config.yaml
num_hidden_layers: 16
hidden_size: 160
num_attention_heads: 5
num_key_value_heads: 5
head_dim: 32
intermediate_size: 640
vocab_size: 2234
hidden_act: "tanh_gelu"
norm: "layernorm"
norm_place: "pre"
norm_eps: 1e-06
positions: "learned"
qk_norm: false
attn_scale: 0.177
bias: "all"
tie_word_embeddings: true
parallel_block: false
extras: ["capped logits"]
init: "uniform"
init_std_qkv: 0.0321
init_std_o: 0.0
init_std_up: 0.0321
init_std_down: 0.0
optimizer: "muon_variant"
learning_rate: 0.00556
lr_mult_qkv: 0.5
lr_mult_o: 3.0
beta1: 0.93
lr_head: 0.00794
max_grad_norm: 1.0
warmup_steps: 200
schedule: "wsd"
decay_fraction: 0.736
decay_shape: "linear"
final_lr_fraction: 0.05
batch_tokens: 32768
max_seq_len: 1024
doc_mask: true
train_tokens: 320400000
max_steps: 9778
dataset: "wikipedia_en"
MLP neurons of a small language model. Each row is named by its layer, matrix (up: input weights) and neuron, and shows model dimensions 16-79. Each number is 128 + 32 x the weight over its row's rms, rounded and kept within 0 to 255.
Before each neuron's rows, "fires after" lists the tokens most often just before its 100 highest values on Wikipedia text that the model never trained on.

fires after: " the", " |", " /", " a", ";"
L6.up456 [162 140 200 141 144 164 128 162 103 205 115 188 109  81  82 130 161 131 121 119  94 134 150 136 154 146 164 145 114 204 194 134 144 131 139 132 111 164 137  93 144 163 114  91 148 123 155 106 130 147 167 163 158 116  99 188 163 115 187 156 143 165  88 150]

fires after: " m", " M", "M", " del", " l", " min"
L7.up155 [121 110 148 151  77  95 107  97 133 134 167 129 106 129 159  84 151 143  98 146 150 131  78 114  73 118 130 106 161 135 147 105 105 197  65 105  72 105 100 104 146 202 105 142 132 171 187 149 110 105 140 135 183 115 134 131 126 188 137 143  74  87 151 148]

fires after: " Cl", " cl", " in", " p", "l", " sl"
L7.up178 [125 107 124 133 111 149 129  96  99 131  84  99 193 111 135  93 100 165 150  98 148 200 131 146 159 145 113 108 142 147  29  99 108 104 143 151 135 119 107 172 132  82 115 147 104 135 151  97 111 119 119 136 157 155  63 175  98 148  99 192 111 124  84 180]

fires after: "|", "\n"
L6.up486 [108  97 156 126 148 104  50 124 121 107 140 102 131 172 164 165  92 126 148 118 132 102 154  63 133 145 112 170 137 207 130 150 138 129 152 226 154 146 144 140  93 106 138 145 117 147 153  28 148  72 122 151  70 139 101 106 101 136  99 115 100 127  94 119]

fires after: " in", ",", " |", " 18"
L5.up500 [203  87 120 153  85 108 121 136  91 156 100 117 122 115  84 180 117 137 170  99 127 156  94  92 131  99 134 150 108 106 164 157 104 110 125 187  90 178  79  61 147 142 113 115 147 125  81 116  87 142 115 149 123 160 113 110  58 138 117 192 116 139  96 150]

fires after: " n", " l", "A", " E", " sy"
L11.up560 [147 122 150 146 101 155 130 122 114 107 157  81 132  64 116 122 136  91 125  80 147 137  98 134 131 170 172 113 132 168  99 124 106 126  91 112 121 129 142 208 115  87 199 124 162 140 142 137 136 131 116 141  98 187  83 176 107 172 169 140 128  91 112 166]

fires after: " in", " In", "In", " On", " the"
L4.up423 [106 124 137 179 121 140  82 168  86 154 135 127 167 101 137 117 178 126 131 121 134  89 140  64 193 131 140  81 116 160 131 106 134 146 164 141 117 159 142  79 128  76 105 166 173 179  70 134 132 183 181 113  97 141 117  92  82 139  70 147 162  53 124 169]

fires after: " T", " t", "-", " ", "S", " dis"
L10.up423 [114  79 168  94 100  95 149 111  85  57 122 115 128 144 119 162  90  73 172 246 142 131 113 101 107  81 152 137 154 101 185 158 118 169 137 119 133 130 103 125 107 178 143 141 157 154 134 106  67 212 163 157 112 148 127  75 141 126 129 139 116 116 105 146]

fires after: " |", " 2", " 1", ";", "+", " 0"
L4.up327 [ 90 139  60 118 124 149 140 123 115 153 151 143 168 131  97 125 133 142 156 161 129 199 159  92 155 110 138  95  97 123 105 143 121 159 143 163 111 132  82  77 105 127 126 176 126 119 107  98 107 188 147  64 132 110 193  69 141 118 119  69 179 119 133 134]

fires after: " (", " c", "–", " f", " s", " w"
L4.up200 [144 121 145 197 137 162 139 137 155 146 126 128 131 112 102  89 138 111 197 127 126 155 137  81 150 169 113 171 149 112  85  94 134  86  86 125 148 136 111 155 116 161 123 134 179 157 118 103 146 153 104 124 111 132 148 140 116 160 134  85 125 153  38 116]

fires after: " B", " P", " the", " F", "P"
L12.up261 [169 138 180 173  38 138 190 143 208 150 149 172 107 148 178 120 128 131 137 176 175 102 121 131 131 159  76 125  73 176 109 150 104  79 115 153 119  99  88 107 154 158 131  95 165 127 115 153  94 119 103 154 187 115 125 139 191 141 132 153 151  94 174 138]

fires after: " f", " h", " w", " b", ",", " g"
L9.up13 [140 161 112 157  45 110 138 137 115 148  80 129 127 147  90 136 193 122  95 101 211 141 120 112 149  97 126  80 159 134 136 152  79 139  47 101 129 133 156 116 141  96 105  85 129  86  80 150 126 106 108 132 194 165 177 168 164  72 138 143 103 116 126 158]

fires after: " the", " a", " and", ",", " was", ":"
L10.up504 [ 82 146 176 123 160 158  90 141 118 137 148 145 124 145 110 128 159 167 102 130 182 196 137  94 116 128 103 119 148 142 155 104 137  91 162 128  67 156 111  25 118 153 145 104 152 108 211 132  69 145 167 186 135 135 131 161 161 175 161 116 136  63 119 118]

fires after: " e", " E", " d", " s", " ", " ("
L9.up511 [131 134 118 235 137 144 157 131  88 157 107 163 139 101 114 145 103 105 153 144 177 139  80 131 161 150 109 143 126 149 127 122  75 114 103 125 114 167 121 136 108 159 102 197 118  98 104 130 110 139 112 145 137 193 149  81 186 122 142 138 152  65  66 148]

fires after: " 2", ".", "le", " 14", " 1"
L12.up140 [ 95  76 119  92 160  88 166 115 171 134 115 129 117 165 161 184 134 165 117 100 143 137 185 115 134 159 155 106  86 125 126 131 150 177 132 178 140  87  55 119 139 211 170 128 146  25 140 119  91 229 157 119 142 114 153 179 108  94 155 131 143 148 134 136]

fires after: "\n", ",", "s"
L3.up573 [135 113 124 127 136  95 135 114  94 164  89 121 142 158 144 160 139 113 143 179 107 200 171  95 118 119 105 193 156 170 151 180 125 163 164 170 151 102 111 145 123  87  34  85 131  77  78  52 104 135 181 182 106 103 158 141 149 128 189  84  70 123 133 144]

fires after: ":", " At", " l", " L", "t", "ay"
L11.up19 [116 105  96 131 114 155 196  53 109 110  99 122 152 166 151 143 101  81 166 138 132 107 180 113 167 175 101 108  91  74 188  86 108 146 131 101  91 106 107 117  94 134 168 154 183 149 136 123 179  96 121 114  91 157  77  99 105  92 150 132 129  93 189 111]

fires after: " |", " 0", " 2", " 1", ";", " "
L3.up575 [ 43 187 110 132 132 143 121 118 128 140 131 112  78 133 148 140 138 124 138 146 201 202 162 128 131  88 163 120 112 161 130 122 123  81  15 134 143 157 117 137 128 113 116 141 129 180 146 158  70 158 135 128 197 172 153 153 106 121  85 161 140  78 113 163]

fires after: " A", "A", " a", " or"
L6.up540 [ 74  70  78 145  95 121  77 128 105 207 196 131 113 118 105 106 101 166 200 138 131 168 172 135 145 127  62  93  93 146 151 145 196 139 120 134 126 155 184 176 148 175 112  77  61 137 166  96 154 141 138 148  87  83 145 143 149 153 154  78 151 179 121 127]

fires after: " M", " T", " in", " In", " the"
L6.up16 [142 112 194 185  99 122 105 144 102 117 118 145  93 155 171 145 109 179  78 161 104 132  90 101 137 143  71 124 122 133 112 154  92 136 130 156  77 136  80  37 121 116 126 148 103 153 115  54 141 137 104  96  59 120 119 176 175 160 158 117 178 109 169 116]

fires after: " T", " the", " t", " al", " Al", " f"
L9.up192 [155 145 177 146  99 161 108  88  97 155 132 126 161 114 176  83 151  99 119 105 129 167 174 132 149 150 103 125 169 105 100 107 126  95 125 162 110 177 139  96 145 150  93 154 173  94 126  33 135 106 135  95 135  91 138 164 142 142  98 113 208 112 131 116]

fires after: " in", " con", " a", " the", "A", " In"
L6.up254 [135 109  63 161  99 144 119 154 108 129  87 157 111  70 134 135 111 132 124  97 112 119  81  63 122 158 135 139 159 183 165 136 192 111 145 117 165 103 125 136 214 120  94 121 111 139 133 159 176 134 177 130  94 150  60 135  96 159 109  87 186  85 114 171]

fires after: " |", ",", " –", " n", "nd"
L7.up206 [120 147  60 113  94 153 118 121  86 135  90 140 124 135 133 195 186  92 109  91 170 139 170 153 104 118 143 173 148 105 112 159 147 144 129 173 155 146 143  61 153  86 136  92 115 139 110 147 138 127 140 169 144  95 132  75  80 121 154 225 124 131 165 122]

fires after: " |", "\n", "On", " M", "|", " S"
L4.up529 [ 86 166 169 157 103  78  84 141 145  82 121 140 172 127 150 131  91 134 188 143 104 136 162 105 124 144 143 116 115 163 197  92  69 147 144 133  85 119 114 126 108  94  89 150 102 166 132  51 108 175 145 123  92 100  97 126 144 156  99  90 156 157 108 136]

fires after: " one", " an", "N", "A", "th", " A"
L7.up451 [170  68 123 139 113 165 127 131 143  99 174 142  71 123  60 161 148  90 215  58 142 141 127  94 144 144 107 129  86 127 141 101 109 129 135 160 172 131 153 173 159 141 107 112 110  81 202  97 141  58 174 120 124 110 121  94 108 115 111 147 145 124 174 106]

fires after: " l", " h", " g", " w", " L", "ro"
L5.up631 [203 107 116 184  84 176 145 147 136 169 118 147 128 132  91 161 148 128  85  57 117 191 187 141 129 116  76 134 145 162  91  96 149  85 100 111 100 138 176 155 165  65 146 127 115 141  93 134 107 152 118 150 151 183 170  89 142 128 204 141 122 126  91 176]

fires after: " M", " S", "M", " P", " F"
L7.up131 [159 139 132  98 116 156 150 198 178 176 149 152 124 137 144 143 145 135 105 145 167 165 142 133  98 158 135 151 113 216 148 109 127 140 157 128 102  97 174 124 186 158 110  80 178  87  68 147 105 123 110 126 109  73 117 152 155 102 137  85 167 154 140 137]

fires after: " 199", ".", " Year", " Act", "att", "\n"
L12.up1 [117 166 124  95  75 171 141 157 154  85 111 152 121 163 171 118  96 110 112 168 117  82 101 159 115 163  77 115 127 129 121 102 183 145 159 126 127 115 135 113 161 103 119 103  95 164  78 120 114  92 106 155 104  94 148  47 130 164 130 135  72 173 102 150]

fires after: " an", " due", "x", " the", "im"
L5.up155 [121  69 114 106 139 119 175  35 161 142 100 113 112 146 104 192  85 136 142 126 138 108 145 117 109 147 202 132  80 135  99 114 143 130 174 128 132 125 106 161 106 159 149 141 167 116 146 120 130  76 147 209  89 136 140 137 109 125  80 135 116 186 124 124]

fires after: " k", " be", " l", " al", " is", "ay"
L7.up590 [112 133  84 135 119 191 201  88 144 117 126 129 131 111 127 184 147 106 162 117  99 137 134 112 143 128  97 113 125 129 104  91 126 156 138  41  82 124  85 155 150 149  98 147 114 133  75 105 114 120 174 132 168 134 137  92 116  95 116 120 159  81 101 106]

fires after: "ased", " D", " In", "On", "In", "D"
L11.up40 [193 147 165 149 177 132 165  66 102  97 136 106 108 117  93 183 123 124 191  71  76  85 145  74 156 138 157 123 147 142  96  79  96 159 109 156 118 144 148  75 113  55 106 172 161 147 138  83 145 130 111 174  69 124 105 112  92 151  83 153 146  54 108  71]

fires after: " the", " in", " of", "im", " his"
L4.up424 [189  98 128 136 135 161 138  99 150 163 117  93 151 142  83 144 124 122 174 140  95 134  96 125  98 153 146  77  53 148 137 161  57 167 179  61 104 114 113 166 227 139  88 159 137 142 146 111 142  95 203 123 132 107 156 140  93 108 108  97 107 124 119 114]

fires after: " m", "M", "O", " min", " S", " W"
L5.up421 [ 85 147 140 139 100 159 122 159 130 108 132 146 135 126 106 107 103 110  82 150 137 175  87 165 137 176 162  52 166 146 134  85 111 168 121 163 117 121 120 120 161 165  98 138 113 133 112 152  88  97 117 135 100 116  98  60 178 143 172 182 135 124 127 133]

fires after: "==", "th", " t", "at", " It", "S"
L11.up133 [110 132 200 127 113  84 117 143 146  82  79 133  88 134 121 141 110 110 183 123 117 115 105 153  91 134 169 225 130 161 200 154 128 124 121 175 134 157 121  98 152 159 117 134 147 181 154  95 184 159 116 123 134 162 140 148 150 145 119 121  86  90 134 130]

fires after: " M", " min", "c", "ol", " Ang"
L11.up214 [119 133 148 150 131 162 156 123 130 144 181 117 175 124  53 145 188 156 118  98 149  93 114 173  81 162 134 167 113 138 121 120  90 156  69 108  82 123 129  59 129 150 148 131 181 143 116 122 163 183 123 114 158  91  93 165 186 161  91 147 117 108 117 182]

fires after: "\n", " is", "|", " |", " was"
L12.up597 [140 113 112 132  91 161 105 131 172 107 161 117 160 216 139 164 146  96 130 148 104 165 151  59 101 131 120 143 114 137 118 101 133 147  78 204 163 119 172 144 104 138 165 156  86 137 123 133 132 132 161  93 129 122 110 118 105 107 161 183 167 159 130 125]

fires after: " |", ";", ",", "Y", "C"
L6.up173 [141  60 114 154  79 175 133 140 121 184 144 148  93 131 136 220 165  83 117 133 135  75 144 107 195 133 109 128  84  97  97 134 139  99 101 145 108 169 108 127 177  84 132 118 147 144 150 118 111  72 109 165 145 129 132  93 108 148  91 198 139 116 133 113]

fires after: " S", " s", "-", " (", " 1", " 0"
L6.up463 [156 190 141 157  69 159 176 110 147 118 117 116  91 169 132 111 120 111 129 116 149 215 172 165 132 158  89 176  97 172 160 145 133 109 103 154 126 146 147 162 138 175  96 143 156 152 130 105  87 180 135 107 138 124 112 120 141  69 134  92 152 118 113 112]